config = dict(
    head_dim=64,
    activation='gelu',
    rope_base=10000.0,
    qk_norm=False,
    init_std_down=0.0,
    optimizer='muon',
    seq_len=512,
    dataset='wikipedia_en',
)
MLP neurons of a small language model. Each row is named by its layer, matrix (up: input weights) and neuron, and shows model dimensions 160-255. Each number is 50 + 12 x the weight over its row's rms, rounded and kept within 0 to 99.
After each neuron's rows, "fires after" lists the tokens most often just before its 100 highest values on Wikipedia text that the model never trained on.

L3.up435:58 49 73 15 51 65 45 48 64 49 49 53 39 69 71 39 33 32 53 59 61 50 46 52 46 40 39 57 38 63 28 43 59 50 44 25 95 53 26 62 57 46 54 47 43 38 47 60 33 36 51 41 65 77 56 34 47 63 64 30 40 53 44 45 48 61 47 56 52 56 49 43 61 56 33 61 31 49 57 55 44 28 40 58 14 20 49 51 71 42 48 54 60 45 51 58
fires after: " R", " K", "R", "ur", " |", "ot"

L5.up834:24 56 72 57 56 36 69 54 62 58 45 44 26 54 46 54 55 49 35 51 37 31 40 45 43 33 68 44 26 53 51 52 65 37 53 60 72 53 58 60 61 63 67 38 53 45 75 61 49 39 55 74 53 23 53 53 54 50 53 36 61 50 40 38 47 29 40 62 40 61 49 42 52 32 42 45 50 43 57 57 58 34 52 50 48 52 70 63 51 41 62 36 56 58 51 52
fires after: "h", " H", "b", "a", " B", " J"

L8.up849:42 39 59 15 57 42 53 51 52 74 50 45 52 32 61 32 52 48 58 47 50 71 42 58 44 52 44 43 54 38 40 69 43 56 52 50 60 59 51 51 53 47 38 39 57 53 43 36 33 71 76 48 58 68 09 49 39 52 61 40 32 39 55 33 49 55 55 62 39 60 41 42 48 67 46 52 46 63 32 44 37 36 60 56 54 49 25 37 48 69 43 42 44 51 37 53
fires after: " ", " career", " Col", "-", " F"

L3.up985:52 51 43 51 64 49 47 52 59 41 45 51 47 60 59 31 65 69 10 40 57 35 48 57 47 63 54 46 59 52 53 39 57 49 66 54 45 50 51 40 74 78 30 55 41 53 89 69 53 31 40 37 47 54 52 62 44 56 59 35 42 47 51 56 57 51 58 57 55 47 52 62 41 57 41 50 49 59 71 27 66 50 32 55 33 25 53 35 30 27 49 65 58 70 54 48
fires after: " G", " C", " B", " Bal", " ch"

L5.up585:50 39 33 54 65 53 41 60 41 60 51 46 44 43 50 35 67 51 75 37 44 63 42 34 51 40 36 57 56 75 63 20 58 67 61 55 42 52 64 52 51 69 52 52 41 54 48 34 58 73 80 46 38 42 38 50 34 58 47 45 55 47 52 57 50 29 62 50 35 39 56 48 59 45 52 52 40 39 43 39 58 73 51 53 47 68 60 52 70 62 43 41 55 73 61 74
fires after: "1", "3", "0", "2", "J"

L12.up470:46 46 41 57 48 63 47 54 53 52 43 54 63 59 41 39 28 51 75 68 41 53 32 46 40 39 37 64 61 62 34 52 54 51 45 60 40 56 47 59 40 52 47 69 51 29 45 58 37 31 49 40 61 53 44 73 33 42 40 74 64 61 60 34 36 61 46 33 31 57 42 46 46 61 54 24 63 59 04 47 46 54 46 49 33 29 38 53 44 69 50 42 45 55 60 57
fires after: "2", "0", ",", " ", "1"

L7.up107:42 29 20 63 51 74 57 65 46 25 54 38 64 60 49 57 42 54 64 26 53 43 66 41 50 57 65 52 61 67 34 57 53 41 55 23 55 37 54 30 61 48 40 57 50 55 64 66 57 55 54 51 61 54 40 19 31 60 55 57 45 48 66 65 61 43 46 28 57 91 50 41 52 32 58 52 59 61 44 72 56 58 44 36 29 51 50 45 21 62 53 29 55 55 72 39
fires after: ".", ",", "9", "3", " Total", "2"

L3.up898:77 53 48 30 75 43 47 50 56 51 55 60 45 54 41 42 47 60 52 35 53 63 47 60 33 49 56 61 67 52 72 47 47 58 49 56 59 34 43 47 38 30 21 55 57 47 47 52 29 19 41 36 25 41 38 70 38 61 38 30 70 61 52 34 56 50 53 35 57 68 51 44 48 45 63 36 65 37 57 38 48 62 39 49 59 51 38 56 54 71 51 60 42 69 55 62
fires after: " p", "P", " (", " b", "B"

L3.up981:49 60 65 35 52 42 41 32 68 37 42 53 72 45 50 26 41 23 47 37 58 47 48 61 26 47 47 58 50 47 36 63 53 35 44 53 58 43 54 48 60 60 56 64 56 46 61 56 32 55 49 56 42 36 61 76 48 43 39 61 31 52 65 49 46 67 52 46 40 37 52 62 40 46 63 50 45 19 43 55 65 29 23 53 51 48 56 35 53 54 55 60 38 49 62 70
fires after: " K", " G", " N", " B", " F", " p"

L3.up875:40 53 45 72 52 51 69 37 53 69 51 40 69 62 45 49 63 51 47 61 28 20 15 42 56 64 53 46 58 52 34 33 51 48 34 46 47 52 52 47 59 69 44 58 47 57 59 70 52 66 47 36 40 48 40 53 61 63 59 58 50 40 45 36 70 53 53 48 55 46 57 46 43 40 23 61 55 48 53 53 65 33 45 52 50 56 38 46 36 47 43 38 62 46 79 62
fires after: " T", " Y", "T", " t", " A", " O"

L5.up35:47 43 71 56 46 62 47 48 53 35 54 47 32 57 56 49 41 55 36 47 61 35 55 51 39 65 58 89 49 36 52 42 55 45 52 63 54 58 64 53 61 78 42 42 60 61 47 65 37 21 50 49 33 19 53 50 39 51 42 55 44 46 51 36 42 57 43 49 63 51 63 48 53 49 49 52 43 11 36 65 52 35 61 52 39 41 31 39 81 72 63 42 43 52 58 70
fires after: " B", " K", " Ch", "-", " S"

L8.up926:51 59 46 32 59 54 45 50 44 42 39 56 48 58 39 65 37 71 47 47 44 77 54 52 51 48 53 52 56 78 73 34 73 42 58 31 51 52 30 59 39 58 50 53 22 45 37 47 69 56 51 53 35 69 49 42 48 51 48 58 34 21 41 48 65 43 31 46 40 72 58 57 40 55 43 60 28 49 57 54 43 39 64 45 66 47 41 77 33 42 24 67 36 51 44 56
fires after: " ", "1", " M"

L9.up730:54 45 57 40 51 58 50 69 57 47 63 29 44 50 35 65 56 53 46 32 54 26 61 38 62 29 57 42 57 65 51 57 66 50 51 61 36 60 42 57 51 51 58 52 38 45 59 39 45 75 31 53 40 54 38 44 61 38 06 36 59 52 45 60 22 62 41 62 22 35 71 47 77 59 57 40 57 50 59 87 27 61 52 47 51 61 60 59 36 68 41 38 62 38 59 47
fires after: " ", " (", "p", "°", "/"

L12.up288:26 59 49 55 58 59 62 35 71 79 36 58 45 57 63 47 57 56 44 41 51 48 53 45 32 37 37 45 53 41 49 37 39 63 54 43 35 31 33 49 39 59 55 56 59 38 53 64 27 66 65 72 42 55 56 50 51 42 51 52 47 63 43 67 44 64 40 47 63 52 42 49 53 68 55 51 49 42 55 58 53 50 53 63 47 50 49 29 54 65 69 55 32 59 51 57
fires after: "0", "9", "2", ",", "L"

L9.up753:63 71 33 71 36 47 31 58 63 49 43 61 48 03 45 21 44 37 44 46 49 61 57 73 58 68 67 54 52 43 64 41 50 43 30 37 64 59 34 29 72 39 61 71 42 38 38 57 29 32 60 48 34 56 49 33 61 39 43 41 34 31 48 23 64 38 44 36 33 75 42 40 51 69 62 49 49 47 56 52 41 58 70 48 79 44 51 46 51 53 44 49 66 50 33 37
fires after: "1", "0", " V", " (", " U", "2"

L3.up859:45 44 24 52 50 65 36 80 35 39 52 50 54 24 69 50 33 35 44 15 71 57 28 53 43 37 43 56 48 46 39 70 49 46 33 37 44 63 45 41 58 47 32 40 61 48 74 55 56 55 48 74 62 69 47 60 43 52 46 50 44 51 54 39 43 45 41 46 29 60 39 51 40 61 61 48 48 69 52 40 88 47 50 47 41 73 15 28 49 55 26 44 58 45 43 46
fires after: " F", " f", "F", " (", "-", " Pro"

L7.up46:34 59 44 34 63 57 67 56 51 34 50 59 61 39 55 61 30 68 41 54 40 68 34 48 36 35 30 60 57 44 40 56 64 52 27 54 53 61 46 58 38 29 40 53 41 59 45 62 54 48 32 62 58 61 44 66 57 62 47 54 44 52 37 48 54 52 46 41 45 41 30 57 28 66 40 42 55 46 57 43 19 69 45 54 50 70 62 54 54 45 55 46 64 33 69 42
fires after: "1", " the", " "

L7.up149:54 35 51 46 54 45 43 47 57 41 63 61 39 47 47 45 77 58 36 48 44 60 50 50 58 69 48 43 34 41 49 48 68 44 29 28 78 61 51 55 40 51 44 46 51 57 47 65 36 41 45 17 35 39 73 44 42 44 35 62 54 48 52 41 30 52 41 42 54 54 71 58 57 68 49 64 39 48 68 67 36 59 34 58 33 31 64 53 54 59 50 62 48 53 50 47
fires after: " is", " a", " was", " Team"

L7.up796:38 56 38 52 56 57 50 34 53 27 31 53 73 50 47 38 48 41 57 55 49 64 41 62 50 41 50 49 57 39 43 55 65 60 40 35 23 40 46 52 62 56 33 45 28 50 63 52 31 62 29 54 50 52 29 66 55 48 54 55 60 57 27 61 24 52 51 35 50 15 20 51 59 66 40 39 63 70 37 60 81 37 60 31 64 36 41 34 64 58 47 57 51 27 54 47
fires after: "0", " more", "ort"

L10.up1001:33 43 60 46 60 67 64 45 57 39 37 63 53 25 45 51 39 68 36 61 56 54 51 56 34 53 44 51 53 63 53 43 65 47 41 50 45 35 49 47 48 67 42 47 45 20 67 64 62 38 48 43 48 47 39 48 49 49 60 50 66 46 45 49 32 68 52 58 40 58 87 60 42 49 52 39 51 57 74 59 59 44 31 47 55 33 56 22 60 61 49 85 57 63 54 46
fires after: " (", "1", "-", " sy"

L5.up188:77 50 48 55 46 34 46 68 59 43 73 33 41 41 37 55 31 37 40 56 66 43 65 60 57 46 43 64 34 66 48 31 49 51 54 61 60 53 26 50 84 46 65 56 49 47 73 46 74 55 61 56 59 46 55 52 58 52 35 47 42 46 47 43 44 35 42 35 44 67 53 56 49 52 30 47 35 38 42 29 39 51 22 55 51 55 48 46 38 70 38 63 38 44 42 51
fires after: " D", " r", " R", " fun", " C", " c"

L11.up947:54 31 49 44 58 51 43 54 55 46 38 84 60 36 22 57 39 48 48 49 65 30 48 43 60 69 41 55 71 76 25 52 70 52 48 57 51 60 39 50 58 47 55 50 60 51 54 42 45 44 53 58 52 58 81 54 52 52 59 63 40 66 43 51 31 44 44 50 64 43 46 57 39 77 41 46 49 44 52 34 37 45 72 47 47 48 48 38 65 64 57 58 41 53 41 58
fires after: " on", "1", "2", "On", " ", " a"

L12.up925:48 57 68 63 63 42 78 37 70 64 59 57 63 39 56 44 65 32 56 58 21 52 44 49 46 56 35 57 76 43 65 47 53 33 46 54 66 66 48 60 58 57 24 47 29 26 30 55 45 42 26 58 42 52 35 42 59 70 54 62 44 43 50 67 26 34 61 48 46 54 44 57 64 52 66 37 55 68 49 30 47 59 41 51 60 29 28 49 54 67 45 58 43 55 21 67
fires after: "0", "2", "3", "9", "1"

L3.up906:45 26 43 50 40 36 54 47 61 66 51 24 32 40 54 26 74 31 56 53 48 43 59 37 83 72 44 44 48 47 43 53 53 53 61 43 55 68 40 32 61 50 66 46 39 40 40 63 66 51 67 61 52 38 47 53 48 45 78 49 33 35 50 53 62 67 57 70 42 61 56 52 51 54 55 51 50 45 17 48 27 66 51 34 38 49 48 57 30 45 48 35 32 61 37 42
fires after: " ", " $", "-"

L8.up733:39 35 47 58 41 69 49 59 40 52 65 71 66 31 65 42 49 51 69 59 63 52 46 45 56 42 53 65 49 37 56 38 59 58 38 52 61 36 54 33 57 43 39 43 41 52 50 55 44 41 37 42 41 55 70 37 45 43 34 62 71 32 63 51 60 50 38 23 40 50 76 31 63 59 43 39 54 42 32 39 56 70 58 61 60 40 45 41 50 51 54 51 70 42 50 40
fires after: "0", "1", "5", "8", "9", " rem"

L12.up805:33 46 64 56 38 47 59 38 42 50 67 64 52 40 55 66 29 51 48 31 57 43 20 55 67 56 25 46 45 41 59 65 49 61 50 46 70 50 43 61 49 47 37 56 34 48 35 59 23 55 45 64 57 44 43 71 44 67 48 40 25 52 41 37 53 32 48 48 34 66 55 34 47 40 34 74 34 42 51 38 55 66 42 34 50 59 45 43 54 66 51 55 54 54 56 51
fires after: "–", "2", " ", "0", "1"

L9.up948:35 51 66 48 53 53 33 56 53 55 59 74 49 42 42 47 54 57 43 49 62 56 46 46 57 79 76 45 71 46 42 39 55 38 40 42 57 59 58 48 44 60 64 28 58 51 47 50 40 49 27 49 50 26 44 70 18 39 42 46 49 28 45 32 41 31 51 30 53 35 59 56 52 42 49 53 42 63 46 57 36 36 45 41 24 60 50 27 49 44 66 63 56 62 53 50
fires after: "0", " as", " was", ",", " is"

L5.up138:66 48 53 55 77 56 20 48 18 56 59 48 40 41 38 34 49 51 48 19 58 41 53 41 25 55 63 71 63 59 45 36 56 27 62 62 58 58 38 27 35 51 49 59 62 42 64 64 59 33 43 40 54 31 40 54 41 59 71 47 61 51 73 20 24 21 44 44 52 58 48 41 41 30 52 56 68 49 38 16 51 32 47 53 35 66 31 64 49 56 57 55 45 40 42 39
fires after: ".", "1", "0", "3", "8", "7"

L3.up615:52 39 35 76 65 60 77 43 56 53 78 73 48 35 45 63 56 34 35 53 37 37 56 56 42 36 51 44 46 49 53 47 54 55 39 46 51 37 37 45 35 52 48 68 47 59 45 39 41 67 40 50 33 82 72 62 46 22 49 48 55 71 50 49 41 50 54 52 42 46 70 33 50 48 66 55 48 54 48 62 52 70 42 32 58 40 40 43 59 45 49 48 61 55 37 45
fires after: " F", " f", " v", " g", " V"

L7.up662:42 76 49 48 57 58 66 56 45 47 48 44 44 40 52 49 62 38 44 64 36 58 46 45 59 52 47 40 50 48 50 51 67 39 44 37 39 75 32 27 46 74 55 42 24 50 39 46 44 53 49 60 48 63 45 43 34 46 41 42 51 60 31 44 59 54 42 52 51 48 24 62 45 55 48 53 58 53 24 56 48 39 57 35 49 40 36 39 52 33 32 51 46 43 52 56
fires after: "0", "5", "7", "6", "–", "4"

L3.up907:42 39 40 58 48 47 34 69 51 59 16 12 54 53 71 64 54 52 48 38 46 41 44 55 51 40 61 34 46 71 37 47 49 58 48 31 34 47 56 59 40 50 50 44 31 47 56 60 65 48 62 53 59 54 57 52 47 39 57 43 44 34 66 44 48 41 43 46 33 58 43 47 45 27 23 56 71 55 32 24 77 47 46 70 56 52 57 34 57 24 38 36 33 83 49 47
fires after: " R", " L", " Z", " r", " Jos", " G"

L7.up954:32 62 44 49 70 44 39 65 53 24 39 46 41 39 55 31 69 74 47 50 58 33 44 58 57 28 52 66 59 60 64 47 60 43 49 52 72 54 62 43 57 38 34 65 35 67 61 58 37 48 39 67 59 49 39 54 52 49 62 47 37 56 34 55 44 44 65 47 36 46 59 38 60 52 55 40 42 38 29 43 58 55 52 52 36 72 47 67 43 45 55 50 45 38 72 51
fires after: "1", "3", "2", " ", "i", " T"

L3.up852:33 49 62 17 61 60 50 29 73 42 63 43 43 42 33 39 25 39 45 52 58 55 65 46 66 48 48 47 53 59 56 59 23 68 41 31 51 54 52 62 50 30 28 35 55 45 36 50 41 34 44 53 38 51 39 43 60 61 49 62 80 65 49 52 52 50 79 54 57 53 47 71 34 46 51 49 43 56 50 46 53 47 25 55 56 45 44 37 67 46 64 44 69 59 64 64
fires after: "att", " p", "S", "P", "sy"

L12.up830:46 46 37 42 39 58 54 53 54 48 51 45 48 50 28 30 47 49 61 44 64 37 50 45 51 64 51 72 51 34 51 47 42 73 55 66 49 62 44 59 53 47 31 32 51 42 31 54 61 71 43 44 83 55 19 56 49 45 42 56 50 51 58 51 34 52 67 72 36 57 52 30 40 64 33 53 45 42 57 46 27 33 41 52 30 43 33 50 54 60 41 47 49 30 50 27
fires after: " ", "1", " to", "2", "9"

L3.up710:46 66 49 46 59 65 70 77 62 52 45 55 46 57 50 65 59 55 65 65 66 53 31 65 34 52 64 64 47 66 49 59 64 58 57 55 63 37 50 40 50 46 46 47 30 60 39 47 57 39 58 60 65 43 12 59 79 63 43 55 39 42 64 66 60 62 61 42 56 33 64 35 42 54 32 49 42 50 62 62 55 36 27 58 68 49 22 56 40 40 45 21 38 34 67 44
fires after: " G", " T", "C", " t", "B", " O"

L7.up743:53 68 61 61 59 51 44 52 43 57 29 40 40 40 56 25 70 48 57 37 33 49 38 58 61 52 40 63 32 57 43 45 45 50 37 52 57 45 54 52 54 50 70 58 53 35 62 53 55 63 57 47 50 55 43 28 70 46 37 68 59 44 48 41 51 37 20 36 53 48 61 60 28 75 39 63 57 56 51 72 48 52 54 41 26 54 33 23 68 58 35 66 28 46 37 64
fires after: "0", "9", " the"

L10.up970:27 53 88 55 52 51 53 62 46 50 51 54 68 36 45 37 46 51 51 32 58 40 25 45 53 44 57 82 62 67 55 42 64 36 54 48 53 47 49 44 54 48 30 41 62 51 56 45 49 44 45 37 48 46 37 42 40 74 70 41 49 58 48 51 64 45 43 32 67 50 60 38 58 44 39 52 70 50 54 32 35 50 52 50 47 26 65 54 21 46 49 52 37 41 48 73
fires after: "1", "0", "2", "9", "7", "5"

L5.up232:56 50 62 48 29 28 61 45 41 40 46 55 50 68 49 56 59 43 46 45 54 54 52 54 54 53 69 66 47 59 36 46 18 41 57 56 36 47 67 52 61 38 32 46 56 49 52 59 38 37 53 49 47 62 48 42 40 37 50 62 39 40 64 54 48 59 43 40 53 61 45 41 44 46 56 37 63 20 49 38 66 22 41 70 50 21 28 43 45 61 33 61 59 53 63 68
fires after: " B", " K", " ", " Ch", "ey", "E"

L5.up237:41 50 52 60 52 46 38 52 41 31 49 51 36 33 52 57 46 62 54 62 47 58 41 29 73 56 37 59 44 54 41 52 65 58 51 61 40 57 49 31 62 39 37 59 64 54 74 41 59 52 43 59 54 49 27 39 50 51 50 45 70 51 50 58 51 45 31 68 72 58 62 54 66 65 65 65 24 47 32 58 42 58 51 11 59 31 44 46 62 68 44 38 55 56 40 44
fires after: " For", "ab", " in", " h", " H", " up"

L5.up727:59 30 34 64 52 44 37 46 56 58 69 46 53 54 50 45 58 15 54 46 51 35 41 53 52 38 48 43 49 53 37 75 30 47 61 42 41 59 37 68 30 52 36 26 73 47 29 56 44 43 52 57 64 57 20 63 49 39 45 43 52 56 65 59 45 28 61 57 51 32 44 41 40 68 54 50 73 70 51 61 53 38 70 49 44 40 43 41 27 50 41 40 47 41 46 53
fires after: ".", "%", "-", " species", " b"

L7.up642:41 49 29 50 63 60 41 59 48 57 37 63 23 26 70 43 47 52 33 53 60 57 50 56 32 52 37 56 65 84 63 45 55 46 66 42 52 53 50 47 31 56 49 59 39 55 52 58 56 59 70 37 61 42 33 28 48 44 55 21 68 45 70 64 41 43 36 33 45 65 57 62 56 53 59 57 38 44 56 51 46 60 41 38 63 63 36 44 43 38 55 55 35 34 50 60
fires after: "2", "3", " ", "9", "1", "8"

L5.up796:20 26 36 53 64 49 37 72 74 31 44 48 48 59 45 41 56 37 60 29 43 48 43 63 39 32 48 48 49 50 68 57 42 56 67 42 64 35 61 40 65 36 51 61 63 58 51 48 49 35 55 53 44 67 54 38 31 43 39 51 46 52 37 38 41 37 38 54 55 67 31 45 31 28 58 55 56 64 40 50 55 43 36 63 60 52 50 67 50 77 51 45 60 53 55 63
fires after: "2", " g", "art", " G", " F", "3"

L5.up655:56 33 62 36 50 42 51 36 61 23 69 44 59 36 65 66 64 56 69 43 57 47 46 43 74 40 75 51 63 38 27 71 41 48 53 59 43 39 59 58 32 50 55 61 45 56 30 42 44 44 64 60 34 39 40 55 79 48 70 27 35 49 46 47 47 39 40 45 40 48 71 43 35 52 49 56 34 44 36 42 53 56 69 27 51 48 55 48 49 60 52 51 47 49 45 49
fires after: " the", "1", "2", "3", " |", "0"

L5.up86:60 25 51 29 60 62 63 57 75 47 28 24 72 56 51 41 61 71 69 58 50 56 75 61 57 60 59 43 35 51 31 49 55 54 32 39 55 33 58 50 26 70 71 51 51 56 55 52 58 20 55 45 55 52 50 58 47 43 62 47 41 52 46 54 56 69 64 52 58 55 65 44 43 66 73 30 43 43 43 42 47 43 40 49 40 27 52 43 64 26 52 46 57 55 71 69
fires after: " K", " G", "2", "g", " R", "–"

L3.up32:59 42 50 65 66 61 43 51 56 38 53 36 62 47 47 64 64 58 41 25 35 53 44 46 47 42 41 59 52 69 41 37 52 60 57 52 20 66 58 60 81 58 55 45 52 69 41 54 66 48 45 51 75 38 61 46 50 49 63 55 50 39 60 60 60 57 40 22 60 33 43 55 50 39 60 49 49 70 45 56 53 52 38 63 56 57 38 43 52 45 64 51 37 65 39 65
fires after: " F", " G", " Inf", "F", "G", " Ind"

L5.up567:01 41 51 26 52 38 54 69 43 55 31 42 48 62 39 37 53 43 19 33 67 52 60 50 50 50 38 66 26 49 53 55 60 61 43 42 74 51 46 41 43 45 47 55 46 67 77 61 27 58 54 38 40 55 65 54 61 44 56 46 42 47 46 48 59 45 54 49 55 32 52 40 68 42 37 38 43 36 34 59 55 27 59 52 77 29 59 56 50 44 36 42 44 50 48 44
fires after: " P", " B", "u", "a", "é", "B"

L10.up195:26 59 55 53 56 61 53 55 40 72 24 61 40 47 68 36 69 42 65 40 40 44 55 51 40 49 50 61 67 36 58 40 44 44 49 54 24 49 44 40 61 61 49 38 27 38 51 72 43 44 53 53 48 64 51 35 52 42 39 46 50 59 49 52 30 52 32 37 55 74 62 60 52 49 60 39 46 61 44 63 54 60 50 43 35 37 59 42 49 78 45 49 34 54 54 36
fires after: "9", "0", "8", "′"

L9.up719:59 47 51 28 60 56 40 58 46 21 54 63 75 44 62 43 64 41 50 47 56 53 56 46 57 68 39 33 55 56 59 43 58 59 54 55 36 44 56 42 49 27 34 57 40 08 46 69 50 46 51 54 59 58 35 49 60 45 51 54 49 52 49 46 51 31 51 40 44 39 72 41 39 62 40 53 28 41 63 47 45 48 36 38 33 47 44 28 25 41 66 59 57 57 66 76
fires after: " C", " A", " T", " P", " G", " Tri"

L7.up1010:43 59 65 64 51 55 69 47 66 39 44 49 81 38 73 41 52 33 56 46 31 59 63 47 47 31 56 62 69 49 28 53 51 36 42 57 52 56 59 51 37 48 36 33 49 63 56 49 58 54 46 47 53 60 31 38 58 45 46 47 18 53 27 67 65 42 48 38 40 66 45 63 63 45 58 57 59 42 62 40 44 50 52 45 48 44 41 52 43 67 56 29 73 61 56 62
fires after: "0", "3", "9", "8", "4"

L12.up582:41 38 47 66 31 55 75 34 51 52 49 62 34 60 60 60 50 46 36 31 32 35 40 61 63 62 40 34 56 62 28 42 50 45 74 26 61 42 48 48 53 61 65 56 60 51 34 62 48 49 33 64 51 29 49 44 44 57 35 42 32 38 43 41 42 49 48 35 34 52 52 35 56 63 63 97 30 64 60 49 46 64 34 47 52 62 63 75 53 57 49 58 53 57 58 34
fires after: "1", " ", "2", "3", ".", "9"

L3.up109:56 52 23 44 52 43 32 60 41 52 51 45 34 47 45 42 41 56 47 62 53 42 56 57 06 27 47 43 43 40 49 26 67 78 68 50 53 46 51 50 40 45 62 52 56 55 50 39 61 48 45 53 53 29 23 32 41 47 38 52 66 56 67 47 42 61 38 45 35 56 53 50 39 36 25 38 45 30 33 42 60 41 47 55 54 52 58 57 47 49 41 55 43 79 62 63
fires after: " r", " D", " L", " R", "R", " G"

L10.up953:46 72 54 50 61 65 38 57 53 35 36 58 54 26 29 43 61 86 50 45 47 40 55 41 63 46 52 59 55 44 30 52 37 51 58 60 39 46 36 63 75 34 40 47 54 66 41 62 67 39 50 51 67 81 59 67 30 46 42 71 42 47 32 34 14 46 52 55 51 53 50 50 55 38 41 52 47 44 47 38 52 50 51 58 62 44 68 40 46 54 51 52 44 52 52 41
fires after: "1", "2", " ", "0", "9"

L9.up159:51 49 30 51 68 59 67 61 38 36 67 39 51 57 39 53 46 50 61 49 57 62 41 30 51 40 50 64 49 55 20 73 30 45 57 53 39 42 57 57 25 35 71 41 51 10 56 54 60 51 37 48 44 41 34 47 52 41 46 43 55 65 60 66 55 34 45 73 57 16 68 53 68 48 58 32 57 71 48 43 55 37 44 46 31 58 56 44 38 49 46 51 67 38 71 32
fires after: ".", " "

L8.up657:22 55 54 47 59 50 45 52 56 48 34 66 35 28 45 68 46 76 39 51 54 37 36 24 47 37 51 31 48 31 55 45 52 48 48 53 63 56 53 50 40 43 60 90 55 49 44 52 53 43 38 76 52 35 45 50 29 84 53 30 59 44 23 36 37 53 40 52 53 58 49 48 20 69 34 47 49 46 40 47 56 55 30 31 43 69 58 55 69 58 48 62 64 58 54 32
fires after: "0", "-", " (", " \"", "tt", " of"

L3.up821:50 40 54 66 79 50 49 55 60 25 71 35 46 38 32 66 53 31 37 38 50 38 47 52 60 32 47 39 37 54 28 66 25 54 50 28 28 48 52 52 69 64 52 61 55 40 55 51 38 48 44 68 57 52 64 43 54 33 56 59 57 64 74 66 45 41 58 50 63 84 57 49 39 47 48 42 68 51 34 57 69 66 29 41 66 34 37 36 40 61 46 35 54 56 50 35
fires after: " G", " N", " F", "G", "f", " g"

L3.up1009:60 54 59 73 45 61 57 60 58 61 62 32 50 41 36 63 41 46 43 39 37 61 04 41 67 37 43 70 51 41 61 62 45 33 54 46 39 51 73 75 47 47 46 65 53 53 56 54 62 46 45 52 48 41 47 62 44 48 47 63 52 56 72 63 29 56 29 52 65 40 49 60 54 39 53 36 76 51 41 63 42 46 37 50 55 38 56 55 54 56 45 30 70 25 59 44
fires after: ".", " K", " T", " U", " Y", " N"

L8.up734:47 16 47 43 39 53 86 60 50 40 26 52 26 50 66 72 67 35 57 53 37 44 38 38 49 60 54 47 77 54 34 71 53 69 54 28 49 60 57 48 46 43 44 57 50 40 55 60 46 31 57 61 57 32 43 66 40 36 37 34 39 29 33 39 32 31 48 60 56 47 60 59 52 48 45 65 48 44 46 70 69 36 59 46 34 48 37 48 48 60 55 67 41 58 42 55
fires after: ",", "0", "5", "3", "2", "4"

L3.up861:34 45 52 39 36 58 59 49 42 34 48 79 39 50 37 46 69 30 57 52 61 71 45 37 63 60 51 56 28 46 70 52 40 37 53 41 51 57 60 65 74 60 42 34 70 37 58 79 42 40 40 63 50 59 50 45 47 48 52 51 46 44 53 58 60 40 56 35 35 61 31 55 54 44 60 41 32 83 55 47 51 72 39 36 69 56 65 58 23 53 61 45 58 44 31 60
fires after: " ", " $", "B", " cl", " Pl"

L9.up842:42 42 63 44 32 50 72 61 57 52 52 47 50 24 51 42 57 33 47 28 63 61 46 45 44 48 36 53 43 48 63 56 49 41 44 37 50 54 64 38 54 45 49 63 29 37 51 54 52 56 48 58 69 57 48 39 56 72 55 53 67 52 55 64 36 52 37 67 51 54 68 53 56 51 72 61 46 62 31 50 43 70 52 37 40 24 52 54 43 79 59 56 55 66 52 28
fires after: "9", "7", "0", "2", "4", "6"